Weights of a small GPT-style language model, trained from scratch on English Wikipedia.
Size: 2 heads of 64, 6.11M parameters.
Architecture: rotary positions, no biases in attention or MLP.
Training: a variant of Adam for these matrices, 12549 steps.
MLP neurons of a small language model. Each row is named by its layer, matrix (gate and up: input weights; down: output weights) and neuron, and shows model dimensions 16-111. Each number is 200 + 20 x the weight over its row's rms, rounded and kept within 0 to 999. A neuron's up and down rows have the sign that makes its largest values positive.
After each neuron's rows, "fires after" lists the tokens most often just before its 100 highest values on Wikipedia text that the model never trained on.

L6.gate183,197,210,186,211,190,182,221,211,202,188,179,203,191,182,196,207,179,203,234,218,210,208,217,182,192,206,231,218,191,234,210,196,190,227,196,211,171,148,149,222,143,202,240,205,169,192,229,185,214,199,177,178,202,193,199,183,215,198,224,184,184,176,203,195,172,175,213,208,198,216,196,247,194,183,233,212,201,217,222,201,218,214,200,167,214,189,203,188,206,222,217,156,258,224,186,208
L6.up183,188,213,244,195,188,223,211,215,216,203,196,235,181,207,231,177,208,194,197,176,211,214,179,216,185,200,206,203,221,201,178,254,179,228,192,205,183,157,195,212,194,211,192,225,178,202,235,200,212,219,185,234,201,188,182,224,202,213,180,195,212,192,174,224,210,178,196,192,220,226,167,191,210,192,174,225,194,196,227,201,190,212,164,150,195,202,187,206,174,223,171,214,195,207,170,174
L6.down183,217,215,217,174,191,197,180,191,201,196,192,188,194,203,213,178,227,179,194,197,214,179,190,188,220,227,199,207,228,176,179,182,223,171,199,198,205,210,270,199,233,216,172,190,213,201,213,166,189,223,239,201,204,194,213,179,206,204,166,187,213,199,201,230,252,202,198,201,178,220,163,157,187,192,162,182,221,176,188,214,215,193,180,191,180,202,180,214,209,195,175,222,171,192,239,199
fires after: " C", "M", " P", " |", " M", "C"

L10.gate350,220,184,211,191,168,216,184,189,151,204,213,208,213,217,189,191,200,189,199,186,195,198,180,165,172,211,217,167,205,218,218,205,180,195,198,174,182,182,228,185,194,204,220,202,201,165,210,226,190,184,142,226,184,186,205,174,201,196,203,221,218,229,188,195,180,193,172,203,211,182,210,237,191,210,189,214,215,185,190,209,199,183,249,197,184,216,249,186,199,219,201,176,209,192,187,207
L10.up350,199,212,195,206,183,180,198,202,194,181,207,177,191,233,219,186,202,186,182,178,186,211,194,225,190,191,178,233,196,203,141,193,203,179,192,153,178,194,194,202,190,199,196,223,193,142,183,248,194,223,171,194,194,223,201,192,190,237,185,200,207,187,186,220,181,178,198,209,175,202,213,194,211,190,172,214,207,235,163,234,192,200,196,207,230,187,231,174,249,187,190,221,193,202,204,216
L10.down350,202,198,193,189,210,181,213,228,194,225,212,230,185,206,221,217,204,198,199,182,187,181,195,181,191,188,192,206,188,183,218,227,197,181,217,215,178,194,168,175,211,170,184,213,189,229,183,223,162,196,227,217,171,203,222,182,201,190,224,190,192,178,223,193,205,220,178,204,187,210,195,170,191,176,199,168,230,213,225,200,173,195,161,159,211,194,176,193,193,215,191,211,230,221,164,137
fires after: "\n", "-", "•"

L7.gate47,236,222,189,177,202,172,195,159,182,191,200,231,205,185,209,176,208,180,205,231,181,167,203,195,177,178,202,166,202,212,198,142,198,207,206,150,201,204,246,199,222,194,170,212,212,204,184,167,182,212,202,198,187,192,174,204,203,196,199,203,215,184,172,229,203,219,156,196,192,188,174,193,186,171,192,210,171,220,177,193,232,211,180,195,196,236,189,200,215,194,179,202,203,187,200,226
L7.up47,224,216,183,217,197,142,207,223,202,207,228,242,170,200,189,171,223,219,182,193,179,203,211,215,182,201,210,200,168,187,170,191,189,201,183,192,197,245,186,174,210,184,190,178,189,218,206,195,203,177,193,209,154,193,191,215,188,176,185,214,170,198,179,191,185,210,205,175,220,193,188,189,215,233,187,213,160,195,195,234,199,183,191,190,218,200,170,207,174,211,202,211,189,216,174,194
L7.down47,156,187,215,251,233,208,159,206,182,225,224,184,198,179,181,169,178,210,199,217,204,176,203,215,204,217,193,171,234,195,243,220,184,227,223,225,202,208,207,195,213,206,215,209,195,211,211,196,215,192,212,183,221,216,196,211,222,192,197,185,199,167,216,174,179,203,230,195,176,221,201,191,215,190,228,199,229,190,188,178,211,183,206,172,186,167,203,199,209,163,215,201,193,224,174,245
fires after: "or", "na", "ac", "g", "r", "tor"

L10.gate85,177,179,214,188,216,175,196,201,169,200,231,228,236,190,193,165,191,210,187,195,187,176,229,225,210,209,202,255,160,198,187,219,198,187,188,211,158,191,205,193,173,197,175,218,197,184,200,202,195,140,206,224,208,204,175,203,197,202,217,223,174,198,207,234,188,180,191,191,220,188,215,233,218,189,195,186,157,230,200,211,159,221,183,163,210,195,192,221,194,228,240,160,191,230,182,197
L10.up85,229,192,193,147,208,213,242,183,216,191,188,171,214,203,186,158,215,200,215,197,209,194,172,212,207,135,204,214,244,211,180,215,208,207,216,215,194,170,187,196,192,204,205,212,189,186,215,218,197,204,238,169,189,195,188,199,185,202,191,215,207,224,198,220,185,183,170,180,218,186,194,176,171,210,241,196,174,223,202,215,193,181,215,181,209,207,193,212,197,163,226,183,195,214,189,189
L10.down85,189,241,196,223,162,204,199,201,164,173,219,180,166,190,195,197,175,218,163,203,241,195,188,183,193,224,185,174,186,186,205,217,189,216,211,181,207,209,239,236,205,184,232,170,206,194,203,198,198,192,168,230,211,174,229,191,207,195,195,199,197,205,188,200,216,201,222,228,153,191,196,220,198,197,197,202,164,212,201,162,224,217,187,208,156,214,163,179,168,179,251,227,182,172,201,216
fires after: "ra", " Ra", "tra", "at"

L7.gate280,188,194,167,189,204,174,196,216,193,182,184,178,173,234,165,205,210,196,242,171,216,164,207,191,181,232,202,214,188,196,218,180,178,225,219,186,201,176,189,194,180,196,218,192,169,193,241,205,195,185,199,177,185,197,208,209,274,209,217,203,184,200,200,183,187,203,191,201,176,187,178,207,218,213,248,214,208,171,178,189,217,172,187,217,232,146,205,175,188,181,209,209,240,179,189,193
L7.up280,182,169,256,172,213,190,195,180,212,227,215,156,229,204,163,218,195,194,220,198,240,197,148,204,199,228,205,217,200,198,191,198,236,204,178,194,186,172,204,160,193,202,213,232,181,191,190,212,203,216,208,188,213,197,213,205,193,177,193,180,193,215,210,189,174,155,180,202,196,222,217,195,171,217,199,178,198,193,222,162,179,205,190,222,201,197,181,204,172,194,203,180,221,229,192,179
L7.down280,185,202,166,188,177,214,210,187,197,171,156,203,195,200,203,173,217,190,180,198,230,212,204,205,212,230,173,191,234,188,221,209,206,168,169,200,199,233,206,184,205,206,210,200,231,214,195,176,237,192,182,200,259,187,187,214,245,204,213,168,206,200,219,185,221,198,214,221,200,234,209,203,226,183,198,182,217,183,234,198,154,211,190,174,183,187,203,206,185,189,216,214,207,203,236,204
fires after: " sp", " Sp", " the", "and", " ", " Qu"

L8.gate567,227,206,195,200,213,226,196,181,232,208,181,236,220,223,216,153,210,186,184,187,175,183,203,185,172,232,194,225,198,214,178,172,203,198,184,192,222,185,213,206,187,235,222,185,203,245,231,186,170,190,205,198,151,201,221,195,191,175,208,183,163,182,201,222,198,214,208,196,186,201,223,176,154,217,195,214,153,175,201,213,170,211,186,215,209,199,191,177,171,194,187,197,207,194,221,247
L8.up567,213,202,208,197,234,177,210,178,157,175,214,221,195,209,180,211,189,209,196,197,184,235,162,194,184,167,202,218,193,181,182,217,221,180,179,226,186,218,248,199,204,207,177,157,219,189,212,226,188,233,219,244,208,210,172,193,202,197,175,201,209,195,178,169,187,176,223,194,196,190,186,166,194,221,232,212,166,193,239,184,191,217,178,205,222,204,213,189,218,187,225,227,226,195,190,190
L8.down567,183,213,207,198,233,185,189,195,195,200,225,203,172,219,172,209,240,150,200,166,157,198,187,215,216,206,197,146,185,202,199,208,219,200,227,176,179,224,189,180,199,216,214,231,196,206,225,213,219,218,198,197,193,174,217,208,216,211,175,199,209,196,220,187,195,183,203,190,173,240,214,192,231,194,205,204,244,218,195,213,216,211,200,177,205,175,181,184,169,214,179,196,272,197,182,206
fires after: "ra", "wa", "u", "a", "s", "as"

L8.gate230,191,144,218,181,167,215,178,225,195,201,182,189,210,189,202,207,220,199,213,197,186,166,187,201,207,199,217,174,205,238,262,181,230,222,234,210,160,186,191,173,181,164,199,210,182,218,185,227,190,185,209,210,187,221,203,205,203,229,221,207,233,233,205,193,185,181,198,199,206,161,179,221,213,187,202,180,206,166,189,218,162,196,214,172,191,189,204,192,212,195,238,170,223,239,185,184
L8.up230,176,223,208,210,219,186,172,210,190,201,193,170,166,173,197,234,223,211,209,191,180,188,201,199,186,151,194,205,180,203,230,198,193,223,227,231,212,164,184,178,200,165,210,233,179,216,202,215,206,168,234,170,173,194,216,204,199,200,212,199,179,191,188,212,207,195,198,200,206,190,219,216,199,199,196,150,206,176,184,219,229,228,224,229,162,187,201,197,195,193,184,172,207,238,197,215
L8.down230,211,215,197,198,213,222,197,215,234,210,187,207,194,196,228,218,227,206,198,225,243,223,221,203,188,175,208,217,205,225,174,206,199,194,200,221,188,222,221,187,225,198,197,169,198,208,242,198,197,208,188,187,208,182,231,171,141,237,223,212,199,220,181,193,204,199,180,190,214,186,175,179,196,202,227,222,192,171,206,179,244,223,186,202,193,213,171,198,201,193,198,172,198,189,251,209
fires after: " Ro", "ro", "n", " su", "if", " Sp"

L6.gate30,157,196,211,199,219,169,198,198,159,187,189,187,200,178,223,191,199,179,193,242,186,225,192,213,151,181,211,206,197,157,203,224,227,189,217,175,219,176,193,213,145,188,211,210,158,194,237,175,218,172,193,186,219,188,193,173,216,182,203,184,211,195,208,198,175,216,223,230,195,230,197,229,181,224,203,201,192,202,206,192,231,210,211,220,216,214,193,195,197,228,208,188,230,225,195,204
L6.up30,201,220,212,220,186,188,173,192,177,184,210,173,182,156,197,200,197,219,229,219,182,206,170,187,186,198,207,229,170,210,236,201,188,189,206,226,236,181,216,182,214,165,238,235,185,177,217,200,209,225,189,216,209,180,204,200,174,164,193,218,204,212,181,206,211,180,183,200,188,192,181,211,213,242,190,213,191,195,212,200,207,217,179,226,201,200,214,180,193,190,154,211,198,219,208,200
L6.down30,167,228,187,183,202,211,241,217,219,197,206,211,193,156,188,166,168,207,213,174,199,234,241,209,166,207,187,217,184,207,172,199,229,219,173,204,192,191,191,207,208,187,196,189,175,206,161,199,191,200,214,204,212,171,176,199,222,167,167,179,220,201,220,163,202,206,219,199,218,187,221,204,236,228,198,209,221,196,151,205,215,223,153,195,243,183,232,210,187,194,208,195,167,198,190,210
fires after: " the", " |", " The", " of", " a", " as"

L7.gate183,235,220,190,166,239,199,179,174,197,171,212,198,208,230,210,176,165,207,222,222,188,190,172,216,190,197,204,182,236,199,196,228,219,190,156,182,216,208,201,189,210,230,202,187,204,236,197,210,204,188,203,224,182,170,178,176,202,207,218,184,177,194,232,182,174,221,181,183,175,189,210,169,162,182,231,175,187,193,214,226,183,204,213,207,228,217,198,206,210,201,195,178,187,197,185,202
L7.up183,217,175,223,211,215,212,201,179,176,224,197,187,227,197,174,183,171,183,202,235,192,215,176,204,224,181,198,188,199,191,204,207,230,197,177,215,213,201,199,197,217,193,256,178,217,211,229,199,201,212,211,205,195,200,192,189,193,214,207,166,155,181,191,182,185,231,145,170,226,178,186,197,188,185,231,178,188,198,185,208,182,203,170,211,208,188,174,194,221,161,195,191,206,174,207,210
L7.down183,189,200,208,196,210,198,201,209,228,205,190,221,180,253,214,208,220,181,228,183,200,198,184,216,174,211,214,216,229,221,209,202,161,200,192,161,213,215,191,192,199,204,190,174,193,226,216,163,205,194,192,183,204,241,195,169,242,185,192,169,186,196,247,194,207,188,198,175,193,201,178,193,199,198,198,199,189,175,209,248,172,166,204,144,201,190,199,226,178,179,210,157,199,211,221,172
fires after: " b", "wa", "w", " h", " H", "i"

L7.gate510,199,220,189,183,202,172,192,205,204,195,214,207,188,191,210,214,181,197,249,218,207,213,217,191,217,181,256,203,196,239,228,168,193,221,185,204,199,192,179,222,175,183,184,208,191,165,197,197,203,193,171,194,217,164,191,179,214,200,226,175,218,191,190,222,185,216,213,206,176,214,196,223,161,184,207,197,172,215,196,185,195,195,156,217,185,191,191,163,234,233,198,222,245,201,165,205
L7.up510,225,208,185,232,195,199,194,197,211,190,236,222,209,232,206,206,154,207,222,177,174,205,208,215,217,216,207,207,177,216,196,204,172,227,227,199,170,174,208,209,183,227,204,224,184,219,239,178,210,192,193,198,218,198,199,215,193,180,186,204,201,184,197,226,207,213,221,193,213,195,194,225,190,177,212,216,203,198,221,200,187,196,186,195,211,192,219,208,189,245,178,202,226,200,161,214
L7.down510,214,187,192,215,200,242,180,173,208,202,168,208,175,178,227,202,226,203,210,172,212,205,205,223,176,202,194,185,230,196,162,218,201,200,191,187,207,207,207,206,210,224,186,190,203,225,201,216,194,228,191,222,177,199,192,203,201,216,206,190,194,196,218,180,218,231,217,215,166,231,182,208,205,160,204,159,191,202,187,158,201,206,229,178,190,206,167,194,181,179,174,195,161,194,226,187
fires after: " the", ":", " |", "C", "D"

L8.gate43,222,202,179,184,232,175,203,218,212,206,183,225,222,206,168,205,194,192,204,200,199,179,129,196,184,179,190,183,195,204,162,222,181,199,158,188,177,171,172,204,194,232,217,203,179,210,217,218,215,196,222,239,154,182,199,203,207,184,209,221,164,193,208,206,182,199,205,210,185,165,187,202,188,186,215,155,200,197,216,191,180,191,195,205,192,207,235,198,185,205,181,203,207,225,213,216
L8.up43,206,191,189,195,214,197,191,157,196,196,198,204,223,193,192,194,195,211,198,195,197,187,195,196,150,208,208,242,212,205,208,165,182,227,193,203,195,228,200,223,216,191,244,185,217,224,232,238,200,217,189,199,161,235,194,195,181,216,179,185,219,211,183,198,205,181,191,165,197,235,213,188,216,214,202,214,183,164,190,191,202,221,198,194,194,200,236,167,256,205,205,224,192,181,168,185
L8.down43,206,204,180,200,206,202,179,193,164,210,221,205,198,188,212,222,197,189,182,187,220,225,217,211,183,193,201,191,212,194,225,207,185,183,204,150,186,213,162,220,215,216,209,193,147,164,200,184,174,155,210,164,226,163,203,189,186,200,189,219,187,208,168,159,212,204,204,209,180,194,210,233,178,206,182,171,191,197,177,225,214,198,179,201,191,206,183,204,173,203,223,170,226,221,180,179
fires after: "ro", "re", "ra", " b", "wa", "e"

L9.gate485,209,197,202,189,222,181,206,230,208,150,203,206,237,208,178,182,162,176,199,202,175,175,157,190,209,171,199,202,239,200,171,175,187,193,152,229,208,219,201,179,193,214,201,202,173,200,203,224,194,200,199,212,187,205,177,180,216,196,207,181,176,171,197,170,212,196,210,206,176,174,207,218,144,196,222,155,213,180,239,190,185,201,190,199,210,187,218,180,205,209,209,169,220,188,199,196
L9.up485,221,198,200,182,192,227,171,225,199,180,187,168,204,211,178,219,183,216,210,184,216,224,197,145,216,154,214,220,178,195,216,214,190,207,212,191,170,205,189,209,240,229,201,217,205,207,203,213,218,200,213,232,167,169,192,197,181,185,185,188,205,182,245,202,154,209,169,234,193,167,188,207,202,206,224,180,196,190,181,189,228,199,247,202,173,201,198,181,217,167,207,233,192,246,178,208
L9.down485,172,179,190,193,214,218,177,199,205,196,185,160,211,242,180,207,204,201,158,214,219,190,182,246,202,189,187,188,209,183,199,197,152,171,236,203,183,213,193,191,177,220,205,215,195,229,218,178,193,177,200,216,189,194,185,210,215,160,200,182,217,192,188,183,226,191,171,173,200,220,199,186,232,207,164,214,203,201,200,216,178,202,181,217,230,160,178,182,220,203,213,181,214,221,205,230
fires after: " b", "re", " T", "e", "ho", " p"

L10.gate600,236,177,208,148,207,204,203,202,214,196,226,196,198,193,192,232,221,205,200,189,166,188,150,175,208,175,207,191,200,237,209,184,156,211,230,198,176,169,189,188,162,223,191,178,162,201,195,191,202,220,194,190,176,194,209,205,223,209,227,181,220,182,218,188,230,186,196,213,181,165,165,213,206,163,202,217,186,171,223,186,155,206,197,196,219,194,236,214,219,219,214,193,209,209,226,220
L10.up600,196,214,209,196,201,214,159,230,157,168,214,191,197,176,196,184,169,207,201,203,219,236,178,190,207,197,207,210,195,181,196,201,170,225,212,162,177,190,205,233,234,204,182,186,221,203,198,192,227,203,216,215,202,205,167,190,218,181,195,184,236,216,156,230,208,192,224,206,199,175,198,247,208,170,179,224,246,206,204,161,205,171,212,202,198,214,203,211,218,213,200,176,223,214,223,194
L10.down600,202,204,201,216,195,177,233,175,210,176,146,204,200,226,195,208,230,195,192,211,210,183,196,162,191,194,189,192,228,211,201,185,190,228,227,196,211,185,191,224,200,214,173,205,229,174,230,205,213,200,246,237,200,203,225,226,203,215,218,201,210,186,221,207,191,217,170,225,211,200,223,165,189,244,179,185,187,172,188,209,177,182,174,233,183,158,200,227,241,212,218,222,232,181,230,195
fires after: " ", "s", " p", "o", " an"

L7.gate258,218,213,187,182,167,224,215,203,201,171,206,250,190,196,183,179,194,193,190,237,201,191,206,234,208,202,202,200,204,157,176,185,183,192,186,158,224,188,246,202,162,183,194,216,188,196,213,188,189,188,221,197,202,189,188,183,215,211,234,192,223,199,202,208,223,221,216,219,214,214,186,183,184,193,246,220,159,239,199,200,228,211,199,161,206,213,178,221,219,199,207,186,206,170,196,237
L7.up258,186,218,205,195,218,167,189,185,185,185,198,205,206,195,199,184,213,197,207,185,173,214,216,207,226,168,227,197,191,194,186,206,233,215,211,200,201,173,152,172,242,204,262,224,189,183,211,214,196,199,202,228,176,211,185,192,169,164,194,195,181,232,183,225,192,205,188,215,176,204,208,182,191,203,190,188,252,230,195,200,207,197,206,239,157,203,213,202,193,212,163,184,194,200,229,199
L7.down258,186,213,180,208,211,190,202,183,203,235,211,154,210,232,170,177,191,204,202,191,228,232,183,215,204,162,207,194,216,194,191,206,206,214,202,226,231,202,209,192,201,198,224,169,185,235,193,207,213,214,191,240,232,206,146,204,201,198,178,236,184,221,204,237,183,213,218,175,215,199,200,235,227,205,235,201,188,197,183,190,197,191,234,174,195,217,191,247,161,197,212,186,202,217,251,193
fires after: "k", "n", "r", "or", " K", "er"

L9.gate590,211,222,181,206,229,192,231,214,194,197,210,183,205,171,187,154,255,196,199,187,202,200,163,173,192,178,249,198,232,228,210,198,185,209,176,191,171,178,240,201,222,211,185,197,190,181,227,194,222,225,215,191,184,228,219,194,188,182,198,215,185,205,209,188,198,190,220,210,172,171,192,203,194,214,209,219,196,227,212,202,188,170,182,181,190,214,224,182,215,208,208,184,210,178,184,206
L9.up590,239,205,180,195,222,204,220,224,191,160,220,176,149,190,186,204,213,205,196,184,175,194,188,195,213,181,219,180,204,241,195,190,196,217,189,190,177,168,199,215,221,223,183,198,175,202,209,225,203,202,215,213,175,192,248,187,186,164,171,193,214,209,210,212,223,182,195,234,181,151,199,213,190,190,208,202,231,240,182,191,226,207,176,201,155,196,192,234,219,224,178,182,182,164,209,232
L9.down590,222,199,195,230,202,242,207,213,243,172,200,194,208,215,197,241,209,186,194,188,209,180,202,181,159,208,174,210,213,189,224,218,214,197,222,193,229,165,170,209,157,221,207,193,204,200,216,216,225,212,178,200,218,158,198,182,179,220,199,215,204,178,210,216,193,172,189,217,169,192,224,182,205,244,202,197,231,196,207,210,178,217,214,197,188,179,191,210,205,170,195,181,219,218,218,184
fires after: " ", " p", "m", "°", "min"

L7.gate1,213,212,184,226,219,228,224,198,186,197,221,207,254,189,221,181,191,184,202,226,198,177,188,203,159,204,190,230,203,178,212,203,201,187,233,192,202,220,206,180,202,215,223,225,159,229,204,191,189,195,200,211,193,203,231,178,213,211,211,217,208,197,199,154,193,206,214,208,182,203,169,204,200,186,187,186,187,174,232,184,209,188,171,233,236,229,183,169,213,201,221,216,246,230,191,185
L7.up1,150,208,174,171,192,199,210,191,203,233,221,203,230,207,189,201,204,200,196,203,216,203,207,203,204,231,190,202,196,213,213,198,221,167,176,162,194,178,203,147,176,229,193,195,227,210,192,202,201,204,199,245,227,190,186,206,185,187,187,210,183,217,223,213,182,188,167,192,208,197,176,206,149,209,194,196,197,197,188,209,154,188,180,182,204,208,210,192,236,190,195,178,217,238,203,190
L7.down1,192,209,179,188,198,201,200,190,179,203,192,219,204,185,251,199,179,187,173,174,177,171,178,217,186,165,210,224,217,200,206,167,195,217,184,190,190,189,194,197,191,195,224,211,221,185,189,196,208,208,224,202,192,178,190,156,237,195,211,175,228,190,191,160,207,207,193,217,214,199,180,167,217,210,198,211,182,208,174,245,217,190,202,261,237,221,228,179,188,200,204,164,175,177,206,214
fires after: " the", " The", " Se", " organ", " O", "I"

L6.gate632,222,211,184,186,182,178,200,167,225,213,248,228,214,211,180,216,221,179,192,187,210,198,217,154,209,210,205,192,202,182,159,180,196,212,203,193,190,239,193,203,230,245,207,175,218,181,182,212,173,179,216,182,205,207,184,220,176,233,223,237,199,212,177,221,175,196,235,190,204,198,216,200,207,204,189,198,179,225,212,221,180,215,200,158,222,166,183,187,200,224,176,216,185,213,186,211
L6.up632,187,199,214,205,191,227,194,224,215,171,154,182,194,237,197,180,214,196,188,234,178,209,200,222,221,221,182,222,241,212,208,143,179,213,177,223,191,183,238,195,199,224,216,214,239,178,226,201,219,200,194,201,188,208,169,197,219,200,176,193,221,182,233,209,188,211,187,220,232,181,190,183,195,214,205,222,186,161,187,180,179,172,202,162,222,205,187,199,200,210,200,208,190,223,200,202
L6.down632,200,179,222,200,217,166,195,214,188,188,274,210,192,160,200,227,200,179,193,201,218,203,214,188,215,222,210,185,189,201,191,201,189,187,209,205,195,204,161,186,212,196,206,196,185,174,199,178,191,184,210,224,196,184,256,171,214,178,201,190,212,165,194,202,209,220,217,218,213,219,205,220,167,188,243,203,201,188,236,197,213,222,188,212,184,191,204,191,216,203,182,153,225,187,201,195
fires after: "I", "al", "O", "va", "A", "ence"

L8.gate611,199,225,184,162,186,185,192,214,187,188,196,185,199,208,173,179,198,216,223,201,198,199,198,159,196,187,232,211,220,201,186,207,217,229,203,228,209,181,226,175,191,208,216,236,198,233,181,174,163,202,169,185,177,207,227,184,205,193,211,205,216,210,192,196,186,216,218,207,192,180,188,195,210,205,216,209,186,187,178,168,197,203,167,207,221,176,198,179,200,252,180,188,205,185,221,169
L8.up611,212,220,206,175,208,204,192,188,207,193,224,209,192,217,202,193,209,230,188,175,231,190,218,206,239,188,217,207,203,202,192,194,225,203,218,218,191,202,176,212,175,239,176,224,185,176,160,204,202,170,198,212,195,209,204,220,191,203,179,195,200,203,199,210,156,200,214,201,183,219,179,168,168,255,184,201,187,230,212,208,168,173,236,207,176,173,190,192,163,215,143,183,225,234,198,186
L8.down611,229,181,187,183,221,210,203,196,191,201,230,248,213,210,205,160,207,185,209,196,203,191,175,216,209,218,189,171,155,185,202,230,208,221,198,181,209,187,206,159,203,189,194,206,175,208,214,208,204,195,198,164,236,189,215,171,204,186,224,170,209,239,189,194,231,199,192,182,203,244,207,195,205,183,184,181,208,187,233,192,192,191,223,188,211,229,191,205,219,163,174,235,218,181,187,252
fires after: " ", " the", " The", " bi", "/", "d"

L4.gate435,198,193,224,225,178,179,182,199,202,202,209,194,195,182,156,186,207,205,193,194,196,164,215,181,200,162,220,189,204,202,179,203,208,205,212,201,204,203,209,208,218,219,212,204,190,209,179,219,214,210,195,192,214,207,201,203,220,220,214,188,206,230,206,189,155,160,224,200,238,206,212,222,181,196,211,235,205,198,239,218,169,184,195,202,185,237,179,188,173,189,273,202,223,184,207,203
L4.up435,202,230,206,199,176,168,158,196,233,195,202,191,188,185,186,177,203,178,213,192,200,191,200,164,218,157,261,210,178,192,169,188,196,197,199,197,189,203,183,219,210,222,154,194,202,199,189,203,199,221,199,195,213,205,222,175,195,209,207,213,192,223,218,199,174,168,210,228,208,192,228,196,174,187,203,216,210,203,233,223,146,166,184,210,192,219,197,163,186,179,237,222,201,193,199,194
L4.down435,209,222,178,186,209,174,196,212,203,185,217,170,219,177,211,207,219,192,190,201,212,221,195,227,225,170,238,210,173,221,185,224,204,213,173,213,196,214,175,224,214,199,209,212,208,222,187,187,173,211,187,202,226,161,199,145,191,207,164,208,181,231,198,191,203,200,221,229,194,189,237,174,188,217,162,211,210,215,191,181,175,177,166,195,198,208,210,195,183,185,192,218,204,181,212,190
fires after: "\n", "s", "%", "G", " ", "A"

L8.gate94,180,166,185,191,198,196,152,195,193,225,193,197,233,211,178,181,202,185,200,202,196,165,200,192,191,202,217,212,174,228,222,179,188,173,201,228,168,195,216,167,152,207,209,174,208,195,214,200,211,208,247,212,201,223,209,183,209,193,208,205,206,212,205,207,208,177,158,190,191,163,216,221,169,202,220,241,214,167,202,180,188,192,163,171,229,194,202,167,202,219,209,210,238,214,169,212
L8.up94,176,185,164,176,229,227,207,177,212,209,154,224,200,212,203,234,219,202,228,162,210,201,219,178,210,202,200,236,186,211,165,180,186,186,195,276,210,216,178,204,213,217,190,173,219,173,190,223,202,206,178,194,190,199,187,207,204,194,209,233,196,161,195,219,227,226,209,204,206,200,165,196,162,187,198,209,207,207,184,158,198,214,168,192,183,204,192,214,180,200,211,217,206,180,205,195
L8.down94,183,226,211,217,186,230,223,199,194,204,213,174,181,209,160,164,220,179,234,215,211,196,194,170,189,205,204,181,218,207,216,214,196,192,204,212,222,213,175,197,243,201,227,207,182,189,206,204,242,194,203,207,185,158,213,247,175,218,192,177,200,220,209,198,215,193,187,216,173,244,238,209,187,172,163,171,212,213,213,203,202,191,155,199,197,208,203,205,145,171,209,200,190,204,241,165
fires after: " Sp", " sp", " Tra", " Ra", "ra"

L9.gate636,202,198,202,202,196,216,191,205,190,212,205,192,195,187,194,146,206,179,216,187,190,198,181,205,218,173,238,187,225,221,216,219,192,210,184,164,172,194,214,178,188,198,186,223,217,177,191,203,200,177,181,198,172,199,209,159,230,183,207,146,236,215,220,173,180,176,165,194,171,174,171,196,202,209,201,212,211,181,223,198,183,147,180,206,161,237,191,194,227,191,212,217,200,177,156,205
L9.up636,183,162,199,218,227,193,199,224,230,188,164,193,177,208,214,196,210,191,222,199,166,205,209,196,203,176,224,201,201,167,223,235,260,185,206,173,182,253,160,199,203,198,186,193,192,183,200,207,230,205,177,230,170,191,209,183,212,193,209,196,213,216,203,201,158,197,222,198,176,197,203,228,200,219,216,234,198,223,204,217,180,182,180,205,197,157,182,202,197,211,180,214,187,217,184,197
L9.down636,221,198,208,204,209,215,234,194,220,208,237,204,248,182,188,228,193,222,159,184,230,217,217,226,190,192,200,222,165,186,254,211,231,197,191,234,235,209,199,181,211,179,192,211,168,214,209,183,202,202,177,209,209,195,219,165,163,189,178,200,196,189,183,169,215,210,198,175,226,186,200,186,186,179,185,162,191,218,215,180,186,174,212,212,194,196,184,205,145,207,196,188,199,234,184,198
fires after: "\n", ".", "-", " ", " Bo"

L6.gate518,222,201,205,207,198,182,171,215,203,180,207,196,197,220,203,190,198,241,220,187,221,209,204,185,199,203,196,201,219,192,168,153,167,218,171,205,196,179,213,220,214,231,223,172,244,205,196,208,190,224,194,195,210,184,170,226,217,219,217,234,220,221,194,197,212,211,245,221,232,199,202,220,249,214,197,203,170,200,193,209,210,225,198,164,227,222,182,245,204,229,194,203,218,206,197,215
L6.up518,177,213,234,237,164,182,214,181,191,179,152,199,208,218,183,203,203,208,237,223,194,221,216,179,197,205,207,205,194,201,185,153,181,217,166,190,193,194,236,231,207,217,192,182,212,190,231,213,198,210,219,185,188,223,186,195,215,207,231,198,191,225,182,228,203,179,205,200,205,175,218,216,207,253,180,189,167,199,199,180,170,195,211,160,218,178,185,193,189,201,181,184,202,219,188,199
L6.down518,193,200,215,180,193,179,189,197,200,220,218,209,199,198,201,235,232,133,169,179,209,203,204,190,208,176,177,196,213,209,199,208,233,168,234,259,179,199,189,173,221,155,184,195,198,190,205,187,203,196,217,183,213,143,235,199,212,173,204,200,189,188,180,193,195,202,154,193,182,206,197,208,199,175,205,200,200,171,214,175,224,238,232,195,214,189,234,193,173,190,209,187,223,189,195,218
fires after: "I", "A", " a", "ta", " 100", " I"